config = dict(
    norm='layernorm',
    init='normal',
    init_std_up=0.0146,
    warmup_steps=200,
    final_lr_fraction=0.0,
)
MLP neurons of a small language model. Each row is named by its layer, matrix (gate and up: input weights) and neuron, and shows model dimensions 32-95. Each number is 128 + 32 x the weight over its row's rms, rounded and kept within 0 to 255. A neuron's up and down rows have the sign that makes its largest values positive.
After each neuron's rows, "fires on" lists the tokens most often at its 100 highest values on Wikipedia text that the model never trained on.

L6.gate145 [130  17 144 157 116 145  99 145  74 156 135 175 144 166 164 221 138 135 128 139 134 150 106  74 139 122  99 115 112 180  87 122 171 113  74 122  95 140  92  77 130 150 160 106 118 103 135 136 134 170 146 145 129  83 108  93 135 123 139  98 134 131 151 177]
L6.up145 [132 124 122  80 165 126  95 160 143   2 108 118 120 147 115 133 148 172 120 154 129  68 111 171 167 160 115 147 118  96 122  72 102 167  46 158 150 137 131 142 172 172 127 146 147 143 128 121 194 118 145  91  79 120  88 129  90 100 131 135 140 135 190 135]
fires on: " of", " to", "\n ", " from", " for", " with"

L4.gate244 [177 127 194 143 118 123 120 116 137 100 116 161  88 207 130 106 136 187  69 153 218 150 114 128  90 141 129 150  77  95 111  48 162 145 128 128 173 118 176 170  78 116 176 134 103 145 101 130 133  84 192 138 137 116 160 140 138  90 130 146 118 114 119 137]
L4.up244 [166 158 127 129 111  88 124 189 161  79 143 168 180 133 145  99 147  84 118 102  98 131 138 148 197 107 156 159 129 132 104 133 120 125 157  75 151  61 214 182 148 112 130 100  99 103 160 116 130  41 152 152 181 147 108 172  87 178 128  96 165  58 185 137]
fires on: "-A", " (A", " \"A", "'", "'s", " \"a"

L4.gate263 [132 132 109 191  76 153  96  58  96 153 156 143  95 110 146 123  84 176 159 102 122 103 154  77  81 141  93  92 109 108 159  95 119 109 144 132 152 137 132 104 104 130  95 164 158 158 131 129  93 153 129 138  92 140 121 165 152 141 138 127 188 182 128 131]
L4.up263 [135 114 163 137  76  77 108 121 143  80 159 133 153 125 120 130 141  91 152 152 178 132 152 126 129 181  82  81 117 125 136  71 137 176 153 139 155 174 106 101 111  99  82 167  95 147 137 151 120 174 156 116 147 123 121 103 168  84 108 151  61 110 143 133]
fires on: " a", "|", " record", " average"

L4.gate972 [122 142 151 112 100 118 139 119 112 139  58  94 149 119  92  93 115 131  90  93  84 151 116  71 147 144 106 146 107 107 189 126 133 113  93 123 131 104 156 143 135 149  91 127 105 109  94 112 163 183 146 125 126 147  91 113 162 133 158 124 143 185 111 155]
L4.up972 [130 121 133 112 119 157 165 144 112 136  67  73 162 184 103  76  55 135 135  95 110  61 185 124 149 133 137 126 138  31 137 142 133 140 181 115 145 182 148 110 149 123  84 165  24 145 110 100 117  78 113 178  93 144 162 170  83 113  98  76 140 101 148  89]
fires on: " in", " was", " a", " at", " for", " with"

L4.gate746 [150  87 131  93 126 145 115 127  66  60 117 157 184 174 161 112 181  97 190 153 124  26 114  81 113 163 123 131 116 145 144 103 134  65 105 127  82 109  96  81  81 145 182 115 132 109 174 169 133 163 134 117 126 139  84 150 134 149 157 141 106 149 139 117]
L4.up746 [155 144 113 174 120 152  75 122 132 110 104 184  72 115 173 128 143 100  60 135 111 101 132 124  79 104 130 124 110 195 129 136 139 160 130 174 130 142 110 144  78 162 118 122 105 117 155 116 163 135 122 176 147 137  89 109 175  74 140 245  78 108 139 149]
fires on: "\n", " |", " (B"

L4.gate447 [150  76 120 137  98  95  75 173 135 165 209 124 113 128 100 155 197 143 144 139 155 123 130 133 138 169 139 129 121 189 116 140 129  63 138 134 136  67 157 124 130 174 146 128 183 113 160 171 100 127 157 155 128 150 138 177  99 117 194 128 141 160 104 101]
L4.up447 [137 135 146 109 147  63  55  77 155 145 117 138 168 108 128  93 110 129 148  73 134 135  99 111  85 109 116  80 106 144 111 123 186 142 143 144 138 159 121  62  99 111 110  91 130 129  92 117 127 139  98 149 190  99 100 162  96 116 154 137 124 144 137 190]
fires on: " S", "uz"

L4.gate846 [111 103 127 167 168  79 170 135  93 124 152  88 126 148 151  97 137 144 183 142 141 111 200 109 115 136 175 169 168 104 165  96 196 123 131  76  86  83 115 120 126 128 150 115 111 141 111 173 152  61 133  40 143 142 174 215 134 140 127  95 109 196  90 162]
L4.up846 [131 143 114 134 115 154 131 120 109 117 114 128 127 143 120 100  98  87 142 159 112  63 172 174  99 145 182  71 119 119 152 128  86 121  99 113 117 157 123  87 196 184 101 116 204 179 118  74 138 132 177 124 147 148 154  87 125  92 186 158 147 135 175 172]
fires on: " |", ";", " 0"

L6.gate896 [103 137 134 165 150 157 175 206 126 135 126  98 121 189 110 108 141 136 131 122 131  91 149 140  82 166 145 115 127 123 153  80  99 107  67 191 122 145  96 109 152 140 137 148  91 142 118 134 109 179 105 150 130  95 111 148 114 162  97 133  96 132  84  93]
L6.up896 [108 120 164 135 158 109 130 131  98 157 144 153  79 180 123  50  88 164 153 142 162 143 122  89  83 161 137  82 136 140 101  99  76 120 143 106  96 107 173 130 110 142 167 147 164 115 158 124 146 164 160 124 134 114 155 111  13  98 135 150 139  75 147 121]
fires on: "is", "od", "ens", "re", "ut", " clos"

L4.gate270 [111 132 111 136 134 123 147 150 184 126 123 145 175 151 129  64 125 117 104 186 126  87 130 121 102 171 112 169 157 153 163 167 106 122  89 134  92 174 132 152 122 173 181 122  77  59 119 129 138  51  71 169  94 184  88 100  92  86 125 125 119 152 112 125]
L4.up270 [149  65 147 138 132  78 127 124 165 105 136 143  90 141 131 100 121 178 125 141 165 107 108 119 126 134 144 158 161 174 191 160  38 171 151 102 116 157  92 189 114 132 180 148 154 123 107 126 107  44 151 171 104 169 134 137  32 169 120  96 132 124 104 163]
fires on: " Ab", "ie", " der", " equ"

L6.gate729 [122 145 104 145 182 133 182 210 114 163 115 144 165 117 150 151 128 110 124  99 136 116 116 155 144 128 140 146 108  47 156 163  78 162 107 123 109 123  83 165 137 127  77 155 104 122 106 123 115 217  79 118 139 130 128 130 171 104 111 191 140 100  92 141]
L6.up729 [118  78 128 133 121 109 144 136 117 121 166 137 113 101 139  88  76 150 124 135 172 124 149 169 118 105 117 112 113  92 132 126  71 102 114 183  93 143 105 137  67 103 111 101  65  68 115  89  94 148 112 114  73 159 137 134  91  55 166  23 127 102 113  86]
fires on: " Th", " St", "is", "s", " th", "ens"

L4.gate1021 [101 119 144 103 158 121 147 145 117  95 155 192 198 101 129  84 135 144 142 126 151  89 150 100 163 144 204 106 135 143 134 179 163 136  69 109 128 161 128 136 143 118 160 127 128  58 170 143 130  94 142 154  87 111 165 123 100 154 110 157 158 154  74 161]
L4.up1021 [170  94 136 173  83  79 151 139 177 108 147 190 111 120  98 150 131  82 108 123 133 194 111  59 130 135 124  99 141 156 128 149 102 105 128 149  54 138 187  89 134 136 100 112  66 162  97 188 101 114 106 129 166 134 126 156  90 108 148 102 137 116  93  99]
fires on: " |", "-", "u", "ou"

L4.gate311 [115 161 144 146  48 108  70 102 118 105 152 126 126 149 136 136 101 178 102 107 138 142 112 116 124 122 119 166  74  93 174 136 172  99 120 102 115 152 108 108 124 156 153 153 132 115  89 127 145 115 122  69 118  98 119 117  99 147  99 150 179  47  79  94]
L4.up311 [142 105 174 180 103 117 140 112 117 144 114 174 125  90  76  40 138 132 136 136 146 156  93 113 160 123 150 105 138 190 149 122 102 158 178 155 122  89 122 151 121 186 139 132 129 141 169 156 106 120 113  82 182 140 138  28 147 111 140  44 116  92 125 109]
fires on: " of", " that", " |"

L6.gate7 [114 108 160 156 142 162 144  98 123 207 167  89 101 109  88 124 195 119 114 131  92 120 206 179  86 134 125 132  75 126 149 107 137 118 116 122 157  91  90 108 118 120 119 185  97 164  67 185  65 152  90 150 158 105 145 142 118 143 175 141 187 141 164 151]
L6.up7 [133 106 121 198 161 174 159  46 131 168 131 108 139 135 125  80 165  89 210 152  89 140 133 134 102  92 123 153 140  73 108 127  96 161  74 159 184 135 117 173 140 175 128 124 131 100 142 138 135 171  99  92  68 103 200 154 148  78 147 121 142 137 121 174]
fires on: " L", " W", " U"

L4.gate537 [103 129 194 132 146 144 104 151 159 137  89 109 140 146 132 122  95 146 146  67 152 113 123 106 161 127 188 170 131 117  95  96  75 153 180 163  98 142 126  99 105 103 140 197 165 130 103 127 106 137  88 178 155  80 143 174 137 139 144 220  90  85 173 106]
L4.up537 [124  89 152 157 124 161 143 147 138 111 155 185 119 131 136 118 139 131 149 131 128 164 110  89 191 158 136 115 146 178 126 112  97 125 159 132 138 114 147  77 172 145 154 205 175 148 108 153 124 109 137  76 132  97 178  93 107 128 147  95 137  97 141 147]
fires on: " by", " inter", " v", "ty", " non", " at"

L4.gate245 [108  92 172 143 146 148 146 180 146 110 197  57 134 110  69 167 188  89 147 128 142  89 139 102 126 137 178 193 125  72 124 104 132 135 160 129  73 104 143 157 140  63 170 207 120 138  42 145 103 125 100 106  96 176 123 153 131 148 133 115 122 147 144 149]
L4.up245 [130 158  69 108 130 123 148 112  92  93 213 160 133 106 143 109 162 118 172 102 139 111 168 145 139 173 123 130 104  82 132 135 172 113 174 171 168 145  91  84 111 174 142 122 140  69  93 154 131 168 177  81  68 143 145 122 140  88 157 164 138 158  91 140]
fires on: " |", " L"

L4.gate594 [187 148  91 135 162 100 155  63 130  88 146 124 131 110  85 105 109 119 109 139 102  88  86 143 100 152 135 101  72 136 117  71 190 120 128 161 200 113 131 125 136  88 128 182 135 109  90 115  93 168 157 151  95 156 111 121 119 175 141 144 127 162 179 150]
L4.up594 [120 210 130 147 171 150 145 141  91 135 121 101 109 121 112 134 185 189 148 122 140  57 118 119 123 111  96 150 121  87 144 193 148  97 141 114 147  95 173  66 134 144  81 137 172 118 183 175  84 116 116 101 157  51  92 105 149  80 113  65 144 141 137 117]
fires on: " of", " this", " that", " |", " a"

L4.gate236 [150 131 140  92  68 115 128 126 103 114 193 117 157 157 191 131 104 105  94 116 100 117 158 129  69 140 158 123 153 138  77 175 107 138 166 122 159 168 192  83 136 112 177 151  93  60 136 143 114 185  90 156 113 157 152 118 124 170 104 120  89 120 148 105]
L4.up236 [172 123 150 125 146 138 146 126 214 153 142 134 127 175 109  78 116 135 166 144 114 179 138  90  84 117 147  87 115 156  93 139 122 172 161 108  76 188 166 119 137  99 109 153 127  99 109 150 138 124 133  65 122 118  87 139 194 157 124 122 129 145 107 141]
fires on: " un", " con", "av", " ab", " fl"

L4.gate84 [104  89 149 165  66 109 187  98 136 117 132 160 135 176  77 111 121 110 150 139 120 153 134 137 153 132 168 134 114 106  60 125 121 127  65 165 147  95 175 112 132 182 121  74  78 142 168 203 155 137 133 157 128 114 129 130  82 101 131 102 164 122 173 145]
L4.up84 [ 97  85 160 155 149  66 133 158  99  86 153 114 135  87 136 228  53 190 107 156 120 169 124 101 116 183  71 156 140 105 115 136 109 137  96 138  85  92 128 155 101  80 116 111 175 108 107 153 150 144 128 116 199 148 120   0 143 107 162 225 111  67 123 119]
fires on: "'s", "al", "s'", " and", "s", "'"

L4.gate475 [129 115 111 129  66 127 123 143 130 148  92 174 104 121 168 166 113 125 145 106 158 134 114  84 115 150 130 163  98  89 146 193 110 147 154  95 126 115 139  78 124 151  95 138  81 180  80 127 128  87 155  92  75 120 135 111  40 135 144 142 193 123 134 107]
L4.up475 [ 86 114 124 137  90  62 105 111 148 146 104 217  75 112 147 136 139 171 108 121 175 176  83  91 166 151 152 164 186  91 116 160  96 105 149 133 126  93 127 128  98  93 126 152  97 175 134 167 129 151 111 143 130 105 105 124  51  82 134 162 127 131 151  89]
fires on: " |"

L6.gate456 [196 152  82 140 129 115 129 154 113 105 109 120 182 177 142 134 144 129 110 120 122 158   9  97 126 163 135  74 103 129 122 121 107 119 137  73 170 168 140 133 161 130 108 173  98 177 107 212  80  42 141 122 108 154  86  94 109 148 193 180 187 106 150  85]
L6.up456 [141 200 101 125 107 131  84 159 145  74 151 127 174 123 141 153 132 129 106  98 104 118 121 103 149  74 145 128 133 107 110 102 153 113 133  85 171  87  68 136  85 131  91 139 121 144 113 107 131 108 188 144  93 155 118 147 129 208 101 134 152 120 174 103]
fires on: "r", "l", "om", "f", "al", "á"

L4.gate108 [133 154 103 146  88  92 153 159 119 148 156  64 122 188 117 143 162 127 116 152  94 125 101  77 172  81 134 173 112 207 141 143 192 134 149 152 109 147  95 132  89 101 129 135 104 193  91 142 102 113 143  94 100 143 162 210 145 158 138  48  97 193 159  81]
L4.up108 [132 156 109 135 145 160 105 106 135  56 168 108 200 108 167 141 196  91 161 170 118 101 111  80 165 112 149 100 124 187 156 155 146 120 127  92 114 107  83 136 113 120 107  89  78 153  95 189 139 122 171 137  71 111 137 169 102  93 176 169 119 177 121 167]
fires on: " |", ".0", " fem", ".2", " GD"

L6.gate1018 [117  75 157 128 164 113 154 150 113 137  98  95 146 138 125 157 117 146 175  72 136 123 135  75 126 133  85 117 104 125 119 124 156  91 116  96 119 188 119  95 133  93 117 153 126 147  70 131 140  92 140 164 129 126  53 144 183 152  82 188 130  23 104 102]
L6.up1018 [153 106 116 103 132 109 120 198 112 170 155 133 155 123  90  53 162 181  84 162 107  59 153 137 142 127  79 133 126 107 147 101 132 192 185  84  97 122 161 109 124 146 106 102  65 120 142 139 149 142 133 120  82 177 119 195 157  98 123 152 158 118 138  95]
fires on: " in", " was", " Al", " re", " a", " on"

L4.gate868 [ 95 130  72  88 122 120 130 121 146 188 120 158 192 137 119 159 116 167 108 127 188 115  90 122 213 165 127 146 113 133 126 105 143  98 156 169  78 123 102  96  99 117 128 147 114 125 133 149 111 130 121 128 183 133 102  93 179 132  75 145 154 155 137 136]
L4.up868 [102 113 100  73 138  93 197 143 140 181 132 145 141 129 170 109  54 203 116 115 140 117 128 175 199 167 122 128 122 103 179 136 139 128 179 119 114 125  99 137 105 119  72 183  66 130 148 143 109 111  76 113 132 135 149 113 147 130 155 117 184 181  96 116]
fires on: "),", ",", "a,", " |", "y,", " a"

L6.gate253 [148 163 101 135 145 136 122 103 146 151 156 119 121 137  87 148 182 123 115 150 145 144 139 146 155 175 149  90  67 116 159 138 175 107  92 130 156 200 144 132 134 152 129  61 122 122 114 190 140 100 162 146  90 134 163  96 117 140 144  90  97  95 152 179]
L6.up253 [112 128 112 139 127  96 114 187 160 118 133 137 130 141 118  93 143 194  94 107 116  92 138  88 126 156 158 158 135 143 134 115 203  65 182 113 117 106 113 113 103 135 165 148  83  95 135 178  93 163 123 104 104 149 136  95 125 106 140 156 144 129 129 146]
fires on: " as", " As", "As", " |", " ", "ab"

L4.gate38 [148  48 120 131  97 157  86 113  86 147  80 137 137 124 119  82 196 111 196  72 198 131 144 135  82 126 105 104 132 114 110 109 131 108 199 139 144  89 133 150 177 107  85 151 125  51 167 156 119 115 149 102 180 106 125 197 110 155  73 146 126  85 121 102]
L4.up38 [142  92 129 203  71 169  82 105 156 163 166 115 174 126 108  76 115 121 139  79 173  72 164 144 100  87 176  94 165  85 159 112 118  86 145 143 183 129 155 169 102  88  89  89  70  83 160 123 120 134 116 124 136 198 125 118  97 188 131 130 118  94  90 123]
fires on: " en", " un", " as", " show"

L4.gate501 [151  93 109 142  95 121 105  97 122 141 155 112 131 166 158 169  90 106  70 145 109 144 114 165 159  91 159 133  90  84 163 136 128  87  94 142 115  96  98 165 122 148  78 131 120 144 171 162  99 169  89  92  98 106  81 186 145 170 160 116 173 163 108  82]
L4.up501 [154  79 126 119 139 136 106  92 159 137 139 167 105  69 103 152 112  85 155 166  74 119 150 149  99 176 104 130 112 170 135 147 123 126 169 114 199 119 118 147 135  90 121 110 124 116 154 200 149 145 181 137 159  81 157 101 164  75 187 155 140 147 100 165]
fires on: " $", " Rec", " rec", " For", "er", " dec"

L6.gate949 [ 73 136 148 164  99 161 198 126 158 160 167 157 117 173  99 145 114  91 146 132 146 110 167 137 122 152 149 149  56 129 143 124 155 158  94 165 155 153 100  76  34 148 105 103 103  52 179 118 137  79 155 120 160 116 111 128 143 168 108 124 132 134 127 150]
L6.up949 [156 105 105 114 148 156 120  94 120 142 137 117 152 108 164 188 129 114 130  97 109 149 112 185  89  91  93 112 138 125 150 167 129 134 112 142  90 176  98 116 122 167 112 105 178 154 176 184 165 132 108  81  75 117 139 140 167 166 152  72 112 135 165 118]
fires on: " and", " also", "w", " then", " |"

L6.gate785 [191  59  78 164 114 146 138  90 140  95  62 158 139 134 149 163 115 125 105 171 187 140 159  90  65 186 160 108 150  94 141 106 114  99 201 113 108 103 152 129 187 100 129 154  82  95 189 198 138 118 213 167 167 133 161 157  85  40 171 134 136  89 125 141]
L6.up785 [117 127 105 116  60 122 104 125 165  68 188 152 108 151 125 180 144  95 114 130  98 149 106 172 118 147 146 157 130 174 111 101 152 109 162  93 210 134 164 157  98 141 183  70 171  74  60 122 104 165 157 118 130 151 122 172 102 133 131 132 124 127 115 139]
fires on: "er", "or", "-", "al", "om", "ed"

L4.gate489 [120 132  85 145 109 119 172  34 165 123 109 211 125 129 131 115  89 140 157 103 101 141  63 127 138 148 184 102 158 100 167 161 101 138 143 148 145 136 147 135 146 185 130 163 132  55 143 132 124 107 184 146 131 135 172  95  81 144 160 129 175 104 120 175]
L4.up489 [ 76 133 130  93 155 124 136 226 122 120 146 116 104 116 158 111 164 107 119 121 175 136 125 162 153 145  97 144 142 146 185 128 137 112  35  89  91 125 158 134 158 153 132 100 180 147 138 151 146 186 100 113 118  92 176 110 161 123 130 112 124 146 138 120]
fires on: " of", " that", "is", " for", " |", "ies"

L4.gate260 [159 116 123 176 110 161 158  12 145 155 156 158 143 126  92 149 153 152 121  58  95  85 129 116 116 118 130 121 101 141 137 163 180 158 101 154 104 147  91 129 147 142  89 116 168 129 191 125  32 193 119  17 116 111  54 125 157  78 121  93 125 137 135 147]
L4.up260 [ 81  64  97 164 126 169 116 100 127  84 121  78 142 103 136 140 153 138 121 140 137 153 147 127 159 156  70 153 159 141  89  50 160 149 152 165 132 109 105 134 148 210 164 150 114  98 117 219 118 153 121 106 139  93 131 142  97 141 187  83 153  96 141 117]
fires on: " of", " |"

L6.gate924 [137 101  56 123  85  97 141 157  49 127 132 196 131 134 130 126 186 143  82 143 121 133 119  86 128  95  89 133 130  91 117 160 125 142 127 147 124 116 170  84 130 204 122 121 138  79 175 110 109 175  97 103 100 127  77 119 195 112 124 143  90 117  65 118]
L6.up924 [123 125 111 165 140  87 129  97 111 103  54 113 158 171 141 117 135 118  91 162 138 215 177 118 144 162 146 199 160 165  94  79 181 125 101  78  94 132 131  82 130 124 107 149 107 118 146 131 108 171 107 121 200 131 131 138 104 110 149 172 145  94 109  91]
fires on: " and", " or", ",", " of"

L6.gate83 [207 131 110 102 128 169 111 123 129 115 118 152 116 107 161  63 149 121 162  96  95 156 143  59 130  96 108 110 128  99 107 137 130 172 107 117 107 132 128 148 164 146 119 138 126 120 194 161 112 121  53  70 125 202 114 181 163 101  84 173 107  30 190  98]
L6.up83 [160  74 190 126 133 125 141 141 173 136 116 128 110 125 168  76 111 131 125  94  98 136 118 131 112 142  98 147  80  62 140 124 131 117 116 136 140 151 111 169 108 145 113  90 181 126 142  84  86 181 139 130 139 133  79 112 164 110 157  89 121 142 136 184]
fires on: " fl", "l", " Fl", " l", " cl", " dep"

L4.gate784 [158  85 192 131 156  85 111 120  59 107 182 162 150 154 111  69  91 106 141 182 162 124 119 122 141 103 149  93 140 174 130  97  81 175 151 109 128 114 192 142 113 143  89 148 118  97 121 157 144 203  83 141 188 116 155 101 119 157  88  90 174 132 138 126]
L4.up784 [ 60 108 215 182 133 128 108 147 171 116 139 141 125 130 134  84  84 117 116 124 173 128 162  94 106 118 199 132 126  95 126 200  74 136 146 163 155  97 139 131 155 146 139 135 126 103 210 144  67 122 120 156 134 127 166 131 101 115 122  84 178 131 114 139]
fires on: ":", "n", " cur", "s:", "ent"

L6.gate334 [129  89 126  79 160 112 185 163 115 115 103 152 136 135 177 123 136 102 128 122  89  38 166 139 106 147 121 112 140 116 120  87  97 106 137 175  89 154 169 169 159 179  88 122 104 138 135 196 183 165 145 170 142  89 184 127 138  77 155 104 114 117 118 170]
L6.up334 [123 170 100 116 107 162 119 107  57 202  95 142 116 158 140 104 165 135 108 111 197 111 160  93 137 129 115 120 163 102 118 141 117 181  70  81 147 132 154 156 124 150 136 122  83  95 170 172 145 160 194 124 197 165 175 140 159  96 146 139  69 132  85 230]
fires on: "==", "s", " |", "===", "|---|---|", " =="

L6.gate797 [106 140 160 190 130 148 120 130 147 185 154 129 117 128 149 124 186  86 110   0 158 124 188 132 164  72 161 191 139 130 190 154 121 158 137 113 142  89  87 101 122 127 187 166 148  75 111 152 194 153 158 100 130 137 113  92 178  97 119  85 137  40 149 149]
L6.up797 [201 159 161 187  78 140 138 147  90 165 163 130 115 141 153 127 155 132  98 110  88 100  95 145 132 103 169 160 169 120 124 138 168 122  67 137 114 130 106  94 110 143 176 100 110 110 153 136 139 147 164 109  79 197 129 148 136 126 123  90 123 150  99 108]
fires on: " |", " Sc", "sc", "c"

L6.gate329 [ 90  57 112  88 155  84  93  99 117 169 136  96 125 121  81 121 144 136 134 128  98 106 192 110 142 142 142 138  92 136 148 101 138 129 104 180 114 101 126 154 142 137 148 129 115  71 140 138 104  96 128  71  97 103 103 128 169 138  89 110 166 106 168 107]
L6.up329 [ 86 108 162  93 139  72 143  82  90 138 119 157 103  94 122  80  94 134 137 107  92  87 128  96 131 154 155 131 109 126 112 166 133 218 143 221 171 148 131 143 170 100  95 155 127  99 141 100 135  87  80 143 178 111 191 136  94 173 160 153 146  57 121 146]
fires on: " part", " War", " Part", " season"

L6.gate476 [107 106  97 144 126 124 122 118 148 102 130 179  93 133  77 172 112 114 129 131 118 111 107 129 146 170  96 109 152 152 100 106 175 113 117 108 145 159 140 150  85 133 136 178 103 105 127 111 133  74 199 157 137 119 120 113 111 131  77 162 124  96  85  71]
L6.up476 [147 135 161 187 113 162 153  98 111  89 124 124 136  99 155  58  89 111 132 175 120 175 121 177 174 128  75 103 195 131 144 140 151 142 158 162 167 135 103 174 153  94 125 103 171  96 101  80 134 106 157 105  42  75 157 127 163  81 120 129 135 159 120  69]
fires on: " p", "int", "uff"

L4.gate490 [130  63 152 158 124 106  58  67 184 107  92 116 166 179  51  66 126 133  86 192 107 160 139 186 138 139  98 103 109 114 157 131 120 167  92 148  87 158 107 178 115 108 129 172  74 154 133 150 150  89 111 127  93 178  92 127 159 145  66 183 154 100 129 118]
L4.up490 [121 112 115  98 142 132 169 144  99 175 104 157 127 134  45 127  59 147 107 152 145 141 104 127 197 140 173 145 141 169 150 120 103 116 178 151 134 156 155 138 129 200 103  80 141 109 140 125  99 149 139  75 149 129 134 121 126 123 136 132 127  92  60 111]
fires on: " sub", " coast", "ort", "ed", " cor"

L6.gate864 [186  63 120 107 120 148 166 139  74  75 127 162 190 106 151 129 145 138 166 169 115 163 123  85 164 181 134 147  96 168 129 115 150 157  77 118 152  85 179  92 115 156 160 141 108  90  95 144 107 114 215 130 115 123 157 199 195 172 135 105 148 206 109 107]
L6.up864 [118 150 132 129 186  94 115 132 117 107 104 118 127 131 142  68 140 116 121 115 196  66  90 113 105 148 138 172 112 188  89 155  68 127 111 106  84 126 100  98 106 180 159 173 118 116 183  90 136  97 106 152 144 131 133 198 140  99 140 131 125 156 135 102]
fires on: "in", "r", "ru", "ad", "c", "ou"

L6.gate395 [119 147 110 187 114 123 103 125 114 133 118 144 123 138 151  86 137 127 156 117 122 128 117 131 157 119 166  43 127  80 184 107 127 121  93  96  87 129 163 163 169 161 111 123 105 121 159 149 140 154 195  83 160 130 100  85 149 176 162 162 158 124 106  93]
L6.up395 [222 134  80 136 131 206 143 160  84  81 130 112 117 152 133  63 151 137 118 122 145 107  64 103 147 141 133 137 112 112  73 132 204 114 133 126 143 110  86 127  91 101 102 116 108 101 137  67  82 129 116 129 145 134  95 120 110  93  72 123 129 115 132  81]
fires on: " to", " a", "re", " have", " |", " in"

L4.gate382 [130 126 162 154  88 155 114 100 109 113 177 134 146 171 137 148  80 134 146 153 138  83 128  82 142 122 136 100 129 113  66 129 102 160 182 108 121 153 138 123 110 129 137 156 163 111 128 167 142 115 137 126  90 128 147  60 180  79 107 147 149 159  51  75]
L4.up382 [129 139 122 110 138 132 131  93 145 143 114 168 155 173 162  91 103 176 127 130 144 126 121 150 137 132 117  60 149  82 103 145  80 162 173  98  78 125 144 137 100 116  95 107 140 104 121 122 139 123 108 164 130 153 128  89  76  39 126 143 113 157  93 114]
fires on: "),", "s,", ",", "====", "es,"

L4.gate88 [158 115 100  56  97 100  75 157 147  76 124 103 170 167  88 107 147 152 132 170 134  70 126  86  86 138 121 139 114 153 136  84 130 159 114 103 180 117 105 105  91 138  74 186 115 145 110 159 124 106 184 155 115 138 161 173 150  93 133 127 103 114 215 161]
L4.up88 [100 163 103  94 145 125 118 132 146 174 115 134 164 140 145  98  93 112 110 141 116 134 156 101 135 158 167 157 135 156 114 135 146 184 255 111 122 125  41 119 119 139 132 144 127  80 155 125 138 101 138 147 152 128 139 151 140 111  72 178 140 112  79 174]
fires on: " |", " /", " 0", ","

L4.gate182 [ 95  86 108  87 158 133 103 162  59  82 154 136 111 138 154 152 113 150  79 132 108 143 125 102 165 161 157 134  87 129 205 144 142 115 114 102 135 101 108 109 157  94 111 127 151  95 121 113  89 137 169 135 136 154 130  94 187  77  93  72 178 153 128 138]
L4.up182 [123 110 175 146 144 151 154 103 198  35 150 103 113 126 102 100 119  99 108 145 133 106 166 124 130 125 176 122 117 115 115 153  85 124  86 115 143  89 125 138 110  87 165 118 113 101 142 134 138 126 169 135 130 112  99  87 145 111 140  94  70 189 146 114]
fires on: "ach", "z", "ll", "x", "ich", "il"

L4.gate662 [186 154 120 150 157 107 147 108 157  84 109 133 139 140 114 168 117 169  72 132 122 163 187 141  80 108 147 183  70  92 139 103 105 135 124 102 168 108 103 114  99 143 122 134 147 133 195 153  97 116 144  73 117 196 127  82 184 122  87 124 118 128 147 157]
L4.up662 [119  95  87 122 129 130 125 103  93 106 170  61 126 128 119 155  92 124 113  98 123 156 105 146 125  91 158 107 156 122 108  82 142 156  88 124 170 169 109 122 149 127  52 143 112 187 111 157 144 110  46  53 124 152 142 186 129 114 115 157 148 133 124 163]
fires on: "b", " of", "á", "r", "f"

L6.gate52 [194 105 167 103 129 117 167 143 100 133 122 122 100 166  55 170 142 112 151 110 104 144 119 114 162 114 175  97  25 133  91 215 121 105  94 175 187 191 154 124  59 152 135 167 111 161 153 142 102 144 154 146 125 129 108 116 146 134  76  91 130 138  88 130]
L6.up52 [107 139 140 125 116 180 104 197 124 136 164 125 109 152  85 148 150  73 155 147  98 170  50  76 203 134 192 121  91 110  86 132 175  82 162 113 166 108 113 174 119 116  82 146  45 163  93 103  93 103 131 114 156 150  78 162 107 130 146  98 136 114 129 157]
fires on: "g", "ic", "ch", "al", "ime"